MLP neurons of a small language model. Each row is named by its layer, matrix (up: input weights; down: output weights) and neuron, and shows model dimensions 16-79. Each number is 50 + 12 x the weight over its row's rms, rounded and kept within 0 to 99.
After each neuron's rows, "fires after" lists the tokens most often just before its 100 highest values on Wikipedia text that the model never trained on; "fires before" lists the tokens most often just after its 100 highest values on Wikipedia text that the model never trained on.

L3.up591:68 50 61 42 52 61 67 43 54 54 45 50 55 50 47 46 37 31 36 62 49 47 33 47 32 66 44 38 38 39 54 34 54 58 46 62 41 58 27 20 61 26 36 61 48 78 53 44 56 62 41 47 35 56 51 58 55 60 52 30 73 53 41 47
L3.down591:59 59 49 37 27 50 81 42 51 61 48 52 61 53 41 49 40 44 36 56 44 63 46 50 45 54 37 49 61 54 58 47 75 36 49 64 37 49 60 44 45 69 61 35 49 76 44 48 36 49 40 72 47 50 57 57 47 41 46 57 55 60 57 72
fires after: "| ", "; ", "a "
fires before: "–", ".", ",", "| ", "; ", "/"

L3.up1577:44 30 44 66 49 43 67 45 41 59 53 46 36 59 62 47 60 36 50 57 44 47 70 51 43 53 55 40 26 67 61 62 36 27 40 35 41 48 53 48 74 51 61 42 55 68 37 44 52 64 68 61 58 38 29 58 46 62 51 56 44 46 61 32
L3.down1577:43 32 55 47 53 57 54 60 30 14 36 20 43 55 52 35 45 62 27 38 35 68 70 52 62 62 60 50 66 31 61 57 31 72 33 50 50 51 69 64 42 48 66 31 64 71 42 57 61 62 63 63 41 76 47 51 47 44 58 65 37 50 50 50
fires after: "|"
fires before: "| "

L6.up1781:45 16 60 59 52 22 46 45 73 47 65 46 71 41 57 59 60 43 62 49 60 30 51 30 46 51 45 53 53 37 49 40 52 40 24 48 55 70 27 39 56 63 70 41 51 66 41 46 60 36 33 67 61 55 36 67 59 40 44 71 62 41 54 24
L6.down1781:40 46 29 51 38 50 42 55 47 63 62 59 59 54 63 58 34 58 45 42 53 49 58 60 49 46 45 46 71 41 36 29 80 47 56 40 69 55 70 53 49 56 53 51 37 68 46 61 55 52 67 59 63 63 29 43 47 44 66 71 66 52 53 47
fires after: "|", ", ", "|---|---|---|---|---|---|---|---|---|", "|---|---|---|"
fires before: "| ", "- "

L5.up892:33 50 44 50 37 73 43 53 48 48 44 58 34 49 55 50 39 45 32 60 69 45 19 44 56 55 52 67 43 39 41 68 11 38 53 64 46 40 64 33 13 63 53 54 42 55 50 60 56 45 42 54 52 34 31 54 58 59 55 54 62 60 50 46
L5.down892:56 44 33 65 65 44 39 40 49 66 38 56 57 47 37 50 65 73 55 50 64 41 55 79 57 62 55 40 62 42 58 62 69 57 41 32 46 47 63 40 64 51 66 53 73 29 29 57 56 55 65 58 59 79 63 51 34 36 52 52 61 56 49 61
fires after: "| ", " ", "for "
fires before: " ", ",", ".", "| ", "/ ", "0 "

L6.up1163:42 47 51 57 66 52 34 44 43 61 53 49 76 73 48 42 48 42 51 55 39 50 55 45 64 52 39 39 74 64 57 53 57 59 60 34 41 42 62 61 45 58 43 51 45 56 49 42 31 55 57 44 36 43 27 41 65 51 65 49 38 60 41 43
L6.down1163:51 44 34 37 40 43 51 79 53 69 41 25 44 29 58 54 41 46 49 53 46 29 54 20 59 82 39 40 48 36 47 58 50 45 68 56 40 43 49 58 72 46 52 51 68 48 47 75 57 43 40 51 23 55 51 30 61 53 21 42 52 50 53 45
fires after: "| ", "; ", "and "
fires before: "| ", "|", "; "

L6.up1668:33 64 36 43 43 29 43 27 45 44 48 44 56 57 75 31 74 43 53 59 46 70 41 45 59 57 61 56 56 68 76 47 38 56 39 37 57 54 27 49 51 63 51 46 56 66 28 40 43 34 34 67 50 38 39 42 42 50 54 60 34 42 45 67
L6.down1668:28 43 39 46 62 34 61 64 52 55 28 57 52 46 48 47 57 42 44 70 67 60 52 31 41 67 62 37 28 54 59 77 70 33 29 49 56 70 60 44 41 40 67 57 74 25 37 37 78 58 39 40 56 40 56 55 63 50 37 45 48 43 53 35
fires after: "| "
fires before: "| ", "|", "of ", "in "

L6.up1586:41 54 41 43 57 52 55 33 40 63 58 38 39 68 26 41 35 50 59 64 83 45 59 46 63 52 55 37 53 60 53 62 50 41 27 20 42 65 47 60 62 64 43 65 49 70 41 62 59 47 64 55 58 48 58 55 74 32 45 57 45 16 33 58
L6.down1586:46 63 55 28 74 57 36 31 58 68 58 52 49 49 46 68 63 53 50 56 25 44 65 42 53 78 60 52 61 42 44 43 68 42 58 51 53 59 63 73 46 57 47 34 50 72 57 48 42 33 50 56 59 74 43 36 33 55 58 62 34 60 28 64
fires after: "\n", " ", "Record ", "2 "
fires before: "\n"

L6.up1486:48 44 49 36 62 63 43 43 37 73 62 24 60 58 32 70 50 35 54 52 51 37 54 52 44 54 41 46 45 43 53 49 56 66 55 48 50 53 44 58 59 52 42 44 48 74 56 63 79 29 67 44 49 45 66 57 56 66 56 53 42 43 44 41
L6.down1486:52 42 55 58 38 51 69 77 44 49 57 72 47 64 44 66 52 45 53 54 42 61 44 34 50 72 33 70 64 71 47 61 57 38 41 48 32 79 46 59 22 51 55 48 64 49 43 38 47 43 55 43 36 52 48 38 32 40 38 38 56 38 37 56
fires after: ".", "| ", "±", ","
fires before: "| ", "|", "\n", ") ", "; ", "."

L3.up1428:77 50 53 37 52 52 37 38 57 54 37 41 56 59 37 57 45 60 61 64 51 56 24 62 39 49 50 31 56 75 50 63 31 53 61 68 42 46 68 36 30 56 65 65 43 52 45 68 34 64 58 57 37 67 48 53 49 57 77 40 45 69 54 51
L3.down1428:49 41 55 55 55 44 52 55 51 57 53 59 49 49 40 56 35 28 49 72 38 40 46 35 37 41 50 71 20 17 62 50 63 55 74 35 51 35 54 41 55 45 48 42 45 55 83 53 46 58 51 44 42 50 68 42 50 34 51 70 38 50 67 24
fires after: "| ", "stat", "sh"
fires before: "| "

L3.up542:61 47 52 56 39 45 68 41 66 52 45 52 47 38 63 51 50 58 22 61 46 47 66 49 45 41 57 66 28 48 54 51 40 43 34 49 50 45 44 42 51 40 52 54 30 57 34 36 57 59 58 67 37 65 24 30 54 49 58 52 48 45 45 54
L3.down542:39 51 47 43 52 58 44 69 51 57 55 78 28 62 63 49 45 46 46 44 58 49 62 27 40 51 42 49 36 23 62 47 36 35 67 43 26 57 44 42 56 38 82 46 39 43 68 35 52 28 72 70 68 67 64 71 30 50 54 53 32 61 65 49
fires after: "|", ";"
fires before: "| ", "= "

L3.up721:51 43 67 48 35 48 60 57 64 52 31 62 27 42 44 37 39 47 57 53 58 60 45 58 54 47 48 40 31 22 50 58 56 60 38 58 40 34 53 41 33 69 37 55 67 67 52 56 42 44 73 23 37 45 39 31 60 51 50 47 35 62 48 38
L3.down721:35 79 68 59 62 24 41 47 55 68 63 41 36 58 50 37 54 62 51 69 48 55 43 51 50 74 70 41 49 61 40 69 70 50 58 56 20 56 66 52 70 34 51 63 39 39 58 49 33 60 56 62 69 69 67 55 61 52 48 44 67 60 43 59
fires after: "| ", "+", "; "
fires before: "| ", "|", "; "

L3.up674:40 48 64 44 57 47 57 51 53 51 45 61 47 71 75 71 57 64 46 66 54 53 36 58 47 47 57 52 71 59 56 70 39 65 47 53 56 44 23 23 77 56 39 55 55 57 60 36 49 55 75 31 51 48 43 60 54 61 41 53 39 26 39 58
L3.down674:47 53 61 39 61 52 70 43 30 43 50 68 53 42 60 56 31 55 38 49 34 54 45 44 58 56 58 48 50 48 52 46 35 50 31 55 41 67 09 29 60 55 66 66 37 38 37 55 44 68 59 74 42 42 32 34 54 62 61 39 44 68 56 46
fires after: "| ", "+", "billi", "−"
fires before: "| ", "(", "|"

L3.up967:23 32 54 63 25 46 45 59 46 40 65 45 48 27 55 57 56 41 24 35 44 39 46 68 52 52 57 75 42 51 65 51 65 46 59 45 56 54 42 48 56 44 48 60 49 63 50 27 40 42 61 42 52 57 35 41 40 69 46 44 31 56 58 37
L3.down967:49 44 52 54 38 46 51 63 39 09 53 49 49 44 76 49 61 40 54 50 23 54 67 40 45 50 66 51 42 43 66 47 00 54 66 55 46 56 52 45 55 47 52 54 69 64 56 54 44 35 51 44 55 42 54 52 42 62 44 45 46 54 42 44
fires after: "|", "."
fires before: "| ", "==", "- ", "In ", "The "

L3.up338:49 45 66 40 60 48 66 53 51 66 65 73 58 44 55 34 44 30 39 49 59 51 42 55 58 58 32 59 51 48 63 42 48 30 38 63 44 61 53 66 32 50 50 44 74 49 53 26 35 60 56 47 47 63 68 50 72 68 43 37 44 69 63 54
L3.down338:56 55 62 63 58 46 55 42 74 56 36 38 25 35 49 67 41 51 52 61 45 52 51 42 79 47 50 52 51 35 60 39 53 66 58 40 50 48 79 56 50 61 32 49 66 50 50 56 50 51 51 28 52 60 57 74 47 45 57 41 37 51 47 63
fires after: "\n", "add"
fires before: "\n", "tion ", "\""

L5.up648:61 63 50 33 47 45 37 47 31 61 37 66 45 56 65 53 61 40 66 75 52 42 74 47 78 40 51 47 62 53 83 56 59 54 58 28 48 54 41 51 53 29 60 57 71 51 35 50 52 63 57 53 61 47 44 56 44 58 39 61 48 66 26 41
L5.down648:45 59 68 47 56 38 49 35 44 54 50 65 59 58 43 36 55 28 62 64 54 62 44 71 48 54 47 39 37 61 35 56 58 56 50 76 41 67 46 46 70 33 40 48 19 52 52 63 37 57 40 60 46 50 39 45 60 52 61 78 50 60 37 59
fires after: "| "
fires before: "| ", "|"

L3.up346:68 59 42 56 31 42 48 68 66 57 57 28 45 52 65 40 47 54 58 53 61 40 61 47 55 51 57 46 39 35 58 37 41 58 75 62 66 51 62 81 69 35 62 45 55 35 61 44 46 68 28 63 51 63 25 51 41 45 65 36 38 43 61 38
L3.down346:58 56 55 58 44 50 36 56 19 64 42 56 60 62 51 68 52 63 25 48 35 51 55 31 47 67 63 51 43 34 18 64 61 69 42 45 31 41 43 42 43 58 45 58 50 45 46 53 49 40 66 45 65 58 58 60 43 69 59 40 41 32 51 26
fires after: "| ", "–", ".", "Pi"
fires before: "| ", "r ", "|", "–"

L6.up1554:47 44 42 65 70 30 52 53 57 47 58 35 49 62 64 52 67 64 47 49 40 37 69 59 69 63 49 50 39 38 62 44 40 59 50 28 52 56 64 59 35 41 44 62 53 28 62 52 46 66 36 72 41 53 74 58 54 68 59 55 49 34 33 34
L6.down1554:62 45 48 29 51 50 41 62 39 56 43 63 49 72 59 32 54 33 23 47 39 68 34 90 54 51 46 72 45 71 81 49 66 36 49 53 40 57 29 41 34 50 52 56 54 43 57 45 53 57 40 68 62 45 40 57 62 66 48 43 56 36 34 57
fires after: "|", "| ", "|---|---|---|---|---|---|", "|---|---|---|---|---|---|---|---|---|", "|---|---|---|---|", "|---|---|---|---|---|---|---|"
fires before: "| "

L3.up111:49 64 67 55 48 53 42 63 33 27 42 43 35 39 74 46 51 34 53 41 49 40 34 57 29 39 42 39 40 55 61 45 65 31 51 41 35 65 49 39 65 34 40 52 58 51 58 27 59 49 39 54 69 60 43 50 30 68 34 58 36 75 55 64
L3.down111:73 56 42 53 40 56 38 53 50 60 50 51 63 36 37 65 37 57 46 67 49 49 51 36 61 54 61 50 64 38 50 45 14 55 41 52 67 51 20 66 46 21 74 64 67 70 65 51 58 32 64 55 52 59 43 51 68 51 64 40 65 58 56 44
fires after: "|", "."
fires before: "| ", "- "

L3.up1075:42 48 57 52 33 48 48 57 39 60 59 31 45 68 70 44 45 64 23 38 58 25 62 75 53 55 49 61 47 40 47 33 43 49 37 43 46 64 50 66 51 53 56 61 29 73 64 43 49 57 60 41 38 36 55 56 49 31 57 67 55 60 23 36
L3.down1075:64 36 43 63 45 67 51 43 47 53 38 70 57 60 32 66 38 38 58 51 34 54 62 44 69 43 66 52 52 28 47 52 15 56 44 42 40 47 42 54 50 44 48 56 57 45 28 64 40 54 84 56 39 56 46 46 64 55 41 54 60 47 47 85
fires after: "|", "\n"
fires before: "| "

L3.up462:53 74 73 35 47 39 59 58 41 57 54 42 58 39 48 40 71 58 36 53 48 55 43 58 26 55 55 45 47 42 50 64 34 53 30 40 61 62 55 49 49 52 66 75 46 39 47 42 50 42 55 51 38 56 48 63 36 51 35 46 51 39 58 69
L3.down462:42 57 55 36 51 48 59 44 64 51 35 56 67 49 49 34 46 39 61 63 65 47 50 61 53 63 81 61 54 32 48 48 53 41 68 39 45 45 41 41 39 39 66 60 47 65 48 50 63 52 66 72 53 47 64 49 57 30 20 46 50 31 38 58
fires after: "|", "- "
fires before: "==", "===", ": ", "= ", "| ", "- "

L6.up1097:31 48 40 37 46 57 32 41 64 74 58 29 40 55 48 38 63 49 55 56 36 37 45 47 55 66 37 60 60 54 48 51 33 34 55 38 36 60 38 42 44 39 46 76 56 70 41 61 56 43 49 58 74 47 58 63 55 67 65 73 56 50 58 67
L6.down1097:30 66 40 35 42 44 21 55 63 68 43 64 54 49 47 54 34 70 58 52 67 61 36 44 68 73 45 45 48 70 68 50 66 45 47 68 50 28 45 52 60 42 59 40 25 38 42 67 54 42 60 41 79 47 55 37 43 47 51 47 64 52 43 31
fires after: "| ", "\n"
fires before: "| ", ".", "|", "Conservation ", "Species", "Authority"

L6.up130:46 50 62 47 57 44 48 45 38 54 54 56 15 60 65 51 60 37 56 49 41 54 69 30 69 59 46 27 49 58 68 53 20 53 65 69 42 60 64 48 66 64 68 53 51 49 52 34 50 51 50 60 53 44 62 76 66 54 56 79 62 46 41 58
L6.down130:61 62 63 72 43 45 50 50 26 42 37 63 49 47 63 61 43 32 74 55 57 51 77 53 57 51 59 53 60 60 45 67 48 62 68 61 42 44 64 66 47 54 70 52 59 48 56 54 49 57 74 86 65 63 61 68 45 71 62 61 63 53 46 50
fires after: "| ", "a "
fires before: "| ", "|"

L3.up1056:32 54 72 53 54 28 20 52 35 68 56 45 50 28 37 36 44 58 34 21 66 38 50 35 57 54 68 35 49 51 78 47 53 54 56 46 48 49 46 27 38 45 72 38 51 55 58 45 41 59 31 38 58 40 53 46 60 42 61 47 45 45 47 62
L3.down1056:66 50 36 28 28 52 55 35 62 65 42 47 57 36 49 32 60 54 39 66 53 62 35 43 57 55 47 59 42 58 43 44 57 49 46 47 42 37 47 80 41 51 45 52 33 55 44 58 33 53 59 67 54 53 40 59 42 44 51 54 67 70 36 55
fires after: "October ", "November ", "March ", "September ", "May ", "June "
fires before: ", ", "| "

L3.up748:22 29 58 67 27 39 41 53 44 39 67 60 44 29 53 54 62 36 29 40 45 42 43 55 54 54 54 68 40 50 63 54 54 47 59 59 56 53 36 53 59 31 40 70 52 67 57 39 45 48 51 27 44 56 31 49 46 65 55 46 41 54 59 38
L3.down748:45 49 60 62 39 59 62 63 51 08 57 45 43 38 73 50 50 41 44 37 23 48 59 36 43 34 66 55 37 29 53 59 00 41 62 49 53 42 50 50 47 26 51 57 51 62 61 55 49 43 50 34 35 46 55 48 45 59 41 30 43 49 41 42
fires after: "|", "."
fires before: "| ", "==", "- ", "In ", "The ", "== "

L5.up1202:46 46 51 43 57 66 51 48 46 08 77 62 50 33 60 64 42 54 47 56 25 43 45 23 50 45 58 17 57 62 43 36 36 55 61 53 32 32 35 50 46 30 53 56 42 99 60 43 63 59 43 60 65 47 31 63 46 65 68 44 65 60 57 53
L5.down1202:48 48 52 63 47 48 46 79 56 65 41 43 59 72 28 33 55 56 73 32 47 45 43 47 52 37 43 43 53 12 50 58 00 47 48 48 59 45 53 52 48 50 52 44 46 44 39 51 40 41 52 59 27 26 43 52 37 50 53 48 35 46 54 33
fires after: "|", ".", "=="
fires before: "| ", "\n", "\n\n", "The ", "In ", "=="

L3.up362:25 35 42 55 41 37 40 57 49 35 64 41 38 40 51 48 64 44 24 49 53 42 47 69 52 53 52 68 34 59 64 43 74 57 65 54 66 52 29 46 63 43 45 61 44 68 47 37 45 41 55 34 49 61 45 42 42 63 36 55 29 52 47 37
L3.down362:32 46 54 54 49 45 52 45 46 05 57 51 44 39 64 49 53 40 47 36 26 47 55 41 43 50 61 66 58 64 61 51 00 43 52 50 44 58 51 43 58 52 50 52 51 62 56 49 43 44 55 37 49 40 54 59 41 58 42 53 46 51 41 55
fires after: "|", "."
fires before: "| ", "\n", "\n\n", "In "

L5.up1124:60 15 57 34 46 60 56 60 65 54 39 59 59 50 42 33 57 57 45 35 41 51 39 43 44 61 66 50 44 42 60 47 52 42 44 52 43 48 57 69 74 41 43 34 43 54 56 68 54 48 34 41 33 60 46 43 39 56 51 53 66 34 42 45
L5.down1124:34 56 43 68 60 38 66 76 35 45 42 51 54 67 58 78 44 39 46 65 54 32 51 55 44 49 32 42 54 45 51 65 22 62 50 38 61 59 32 61 45 51 41 59 60 48 50 50 45 52 57 43 45 38 65 54 58 46 49 59 37 57 64 45
fires after: "|", ".", "life"
fires before: "| ", "\n", "- "

L5.up1502:53 52 43 37 48 41 52 56 68 57 54 51 48 36 45 59 48 38 48 40 50 44 54 50 68 65 40 31 70 27 44 30 74 44 63 56 27 54 53 27 45 45 42 54 60 40 51 58 55 35 45 52 48 57 45 71 46 49 53 47 50 48 57 42
L5.down1502:47 48 16 21 51 51 45 53 45 51 56 47 48 62 68 42 41 63 56 51 54 57 55 47 37 45 46 35 42 63 46 56 99 55 33 48 48 54 53 59 56 47 48 62 50 43 65 67 53 61 61 55 55 60 52 35 30 51 35 32 63 74 46 58
fires after: "|", "U", "i", "e", "|---|---|---|---|"
fires before: "| ", "S", "e"

L5.up907:38 58 74 37 44 51 53 32 36 42 42 58 63 58 42 59 74 45 44 50 52 76 43 53 45 46 57 59 58 71 49 49 59 68 47 42 59 63 41 42 52 60 56 55 58 69 47 80 38 40 32 62 52 71 27 46 34 39 21 35 60 48 28 54
L5.down907:40 68 43 56 56 41 49 39 69 34 61 42 59 48 63 47 71 46 49 57 73 54 49 41 59 21 73 52 41 48 44 70 55 53 78 75 59 62 29 09 47 50 53 57 40 51 34 64 50 40 50 24 51 40 64 60 59 38 48 80 50 49 50 49
fires after: "| ", ": ", "High "
fires before: "| ", "|", "Attendance ", "/ "

L5.up878:54 47 82 48 38 73 24 58 65 43 41 49 42 69 58 38 40 48 48 50 51 53 81 52 24 54 50 61 79 33 42 73 39 66 64 56 43 66 36 48 49 47 50 42 31 51 51 38 62 61 47 58 45 47 55 37 60 57 50 50 61 46 37 48
L5.down878:61 54 62 67 40 27 40 45 70 37 38 46 37 61 76 31 59 47 79 60 35 71 67 34 48 41 69 46 40 64 24 58 60 38 57 61 62 63 64 47 69 57 54 40 37 34 47 13 56 54 65 48 55 57 43 55 45 55 44 70 58 40 35 53
fires after: "–", "on ", "| ", "On "
fires before: "| ", "|", "November ", "January "

L3.up1731:59 33 74 46 60 46 47 30 56 62 50 36 57 67 52 64 43 38 65 55 46 35 59 58 60 68 19 46 55 47 56 41 34 48 74 26 49 17 34 55 46 50 59 36 47 56 35 68 63 73 65 61 64 56 53 65 71 77 45 47 31 34 52 34
L3.down1731:47 49 39 77 47 44 46 47 28 57 65 34 52 45 56 62 59 60 38 52 48 40 59 38 38 40 44 48 41 65 36 51 44 40 52 59 36 59 28 39 69 39 57 35 62 57 29 66 57 40 57 50 54 40 61 35 66 63 51 31 64 35 41 46
fires after: ".", "\n", "7", "1"
fires before: "| ", ") ", "(", "(−", "/", "\n"

L6.up471:47 48 66 57 37 56 50 51 45 64 41 62 41 59 48 46 43 53 52 52 52 43 61 35 59 65 39 56 46 46 72 38 44 60 38 39 60 49 45 61 57 41 69 51 36 30 66 69 45 41 50 44 53 62 37 46 65 65 43 58 55 51 30 48
L6.down471:36 38 57 48 33 64 43 61 73 45 48 43 58 44 56 62 54 36 36 67 52 39 49 72 50 60 54 77 52 56 55 43 61 45 67 56 46 38 67 35 58 38 64 43 51 66 60 50 48 19 45 45 48 48 58 59 65 65 55 65 37 61 75 27
fires after: ".", "199", "190", "–", "192"
fires before: ") ", ")", "–", ", ", "), "

L6.up172:42 49 68 55 41 57 44 67 53 61 69 80 36 56 43 64 41 55 41 38 52 44 39 27 52 60 55 52 42 48 44 35 51 63 57 29 50 44 53 64 63 51 53 56 80 60 44 58 50 53 37 52 47 53 44 61 47 30 47 44 52 50 35 48
L6.down172:40 55 55 34 64 49 43 47 58 55 46 30 72 68 40 52 57 49 50 50 68 45 51 60 51 49 37 67 53 55 65 59 77 54 64 65 42 67 55 58 42 50 49 54 54 62 38 50 46 63 51 47 54 49 64 47 62 54 56 42 20 62 44 53
fires after: "|", "| ", "Team "
fires before: "| ", "|---|---|---|---|---|---|", "|---|---|---|---|---|", "For "

L6.up848:37 45 60 51 43 26 54 70 45 54 33 47 34 39 36 35 42 47 34 64 50 50 30 31 46 54 51 57 44 65 47 50 56 57 23 48 60 47 33 57 76 39 51 56 43 50 44 32 29 50 30 49 55 39 59 47 42 09 71 57 45 38 45 47
L6.down848:27 54 60 48 41 47 68 49 65 54 26 62 50 68 43 63 51 27 43 69 63 43 58 63 67 63 56 43 40 31 45 41 31 41 44 63 44 39 54 40 29 32 46 62 73 60 46 51 58 44 55 33 61 40 56 36 36 45 70 56 64 35 44 63
fires after: "| "
fires before: "| ", "s "

L3.up885:30 40 58 56 21 53 51 51 32 35 49 42 50 49 73 52 59 27 31 45 50 52 52 40 40 63 57 55 44 47 65 51 67 52 60 43 50 43 35 47 64 33 61 65 51 66 52 44 33 42 51 50 51 62 47 47 46 59 42 56 37 52 68 27
L3.down885:54 48 37 63 57 48 50 45 48 08 63 42 62 34 43 41 30 48 35 69 50 45 52 44 45 37 59 43 49 41 63 52 00 53 42 47 37 41 47 34 44 28 45 52 42 47 50 57 50 56 54 38 51 58 41 49 41 51 62 59 46 50 26 66
fires after: "|", "."
fires before: "| ", "==", "In ", "- ", "The "

L5.up146:48 57 71 50 53 55 49 42 29 57 58 46 58 44 58 41 43 18 49 50 45 27 58 37 59 37 63 29 34 39 67 47 53 33 61 48 63 65 44 66 54 38 53 66 61 75 66 70 62 50 54 51 48 70 48 70 44 63 44 61 50 48 47 52
L5.down146:46 57 62 43 31 58 42 42 64 30 51 59 58 49 54 44 67 58 43 43 32 64 40 37 53 46 28 58 30 59 37 28 00 33 46 50 41 61 55 46 63 26 73 50 47 55 60 67 61 47 57 54 40 38 81 88 37 72 52 57 51 48 33 56
fires after: "|", ".", ")"
fires before: "| ", "- ", "\n\n", "\n"

L3.up725:29 35 47 58 47 40 30 40 50 37 65 48 41 38 45 54 48 34 35 39 44 32 31 61 49 63 67 68 44 74 66 60 88 44 51 49 58 50 33 49 61 56 39 64 37 54 55 36 44 28 54 29 52 52 25 30 38 63 41 63 30 36 43 37
L3.down725:37 49 45 55 48 60 50 63 38 00 59 47 42 40 74 47 46 37 36 56 29 49 41 50 46 60 59 53 63 76 72 63 00 60 42 38 41 49 44 44 54 58 45 50 58 76 58 54 42 47 43 45 52 43 38 64 56 46 36 57 43 50 32 65
fires after: "|", "."
fires before: "| ", "==", "The ", "In "

L5.up1175:62 42 41 58 49 37 27 58 42 40 44 37 44 38 75 33 49 42 65 37 52 41 77 63 48 54 40 23 46 60 56 43 53 46 65 46 53 47 24 63 50 47 53 41 46 51 54 52 49 42 54 52 42 35 40 63 47 60 44 21 39 35 54 44
L5.down1175:43 42 62 34 54 58 76 61 58 54 45 59 39 44 46 24 55 53 45 28 26 54 51 48 41 38 53 56 55 73 51 51 58 25 55 52 66 70 24 40 43 48 49 54 41 42 54 39 53 45 38 63 55 56 67 52 71 35 55 73 46 58 73 40
fires after: "U", "1", "a", "0", "i", "2"
fires before: "S", "\n\n", "e", "C", "5 ", "m"

L3.up1581:43 54 51 53 53 30 37 48 62 30 47 54 51 60 36 47 46 50 67 72 42 47 70 52 60 44 34 40 53 43 86 48 55 47 33 53 36 51 33 50 45 64 47 59 67 55 71 39 63 60 65 48 46 47 64 61 41 60 69 78 44 20 57 46
L3.down1581:55 50 63 62 49 69 60 69 66 48 54 47 41 24 46 44 38 28 88 59 38 73 26 46 41 49 54 69 49 48 63 40 67 39 60 64 50 41 69 45 51 60 62 38 51 54 32 72 47 61 48 61 27 58 51 53 63 48 62 55 38 34 53 63
fires after: "| ", "/", "22"
fires before: "| ", "|", "October "

L5.up1717:63 53 55 59 46 65 38 53 47 51 25 59 45 48 40 48 60 63 55 54 50 52 57 61 40 41 45 67 58 55 51 59 55 51 63 43 35 68 28 67 69 25 46 35 49 53 29 35 65 69 44 57 75 35 60 52 39 45 44 50 38 37 57 47
L5.down1717:48 59 88 71 52 49 42 42 71 66 61 64 68 45 30 52 36 73 43 30 66 59 64 48 43 49 70 21 45 42 39 50 81 41 57 81 55 51 36 34 46 61 66 60 46 46 54 43 33 59 36 46 48 37 40 41 53 42 51 51 53 32 70 29
fires after: "| ", "′", "°", "United "
fires before: "| ", "″", "′", "|"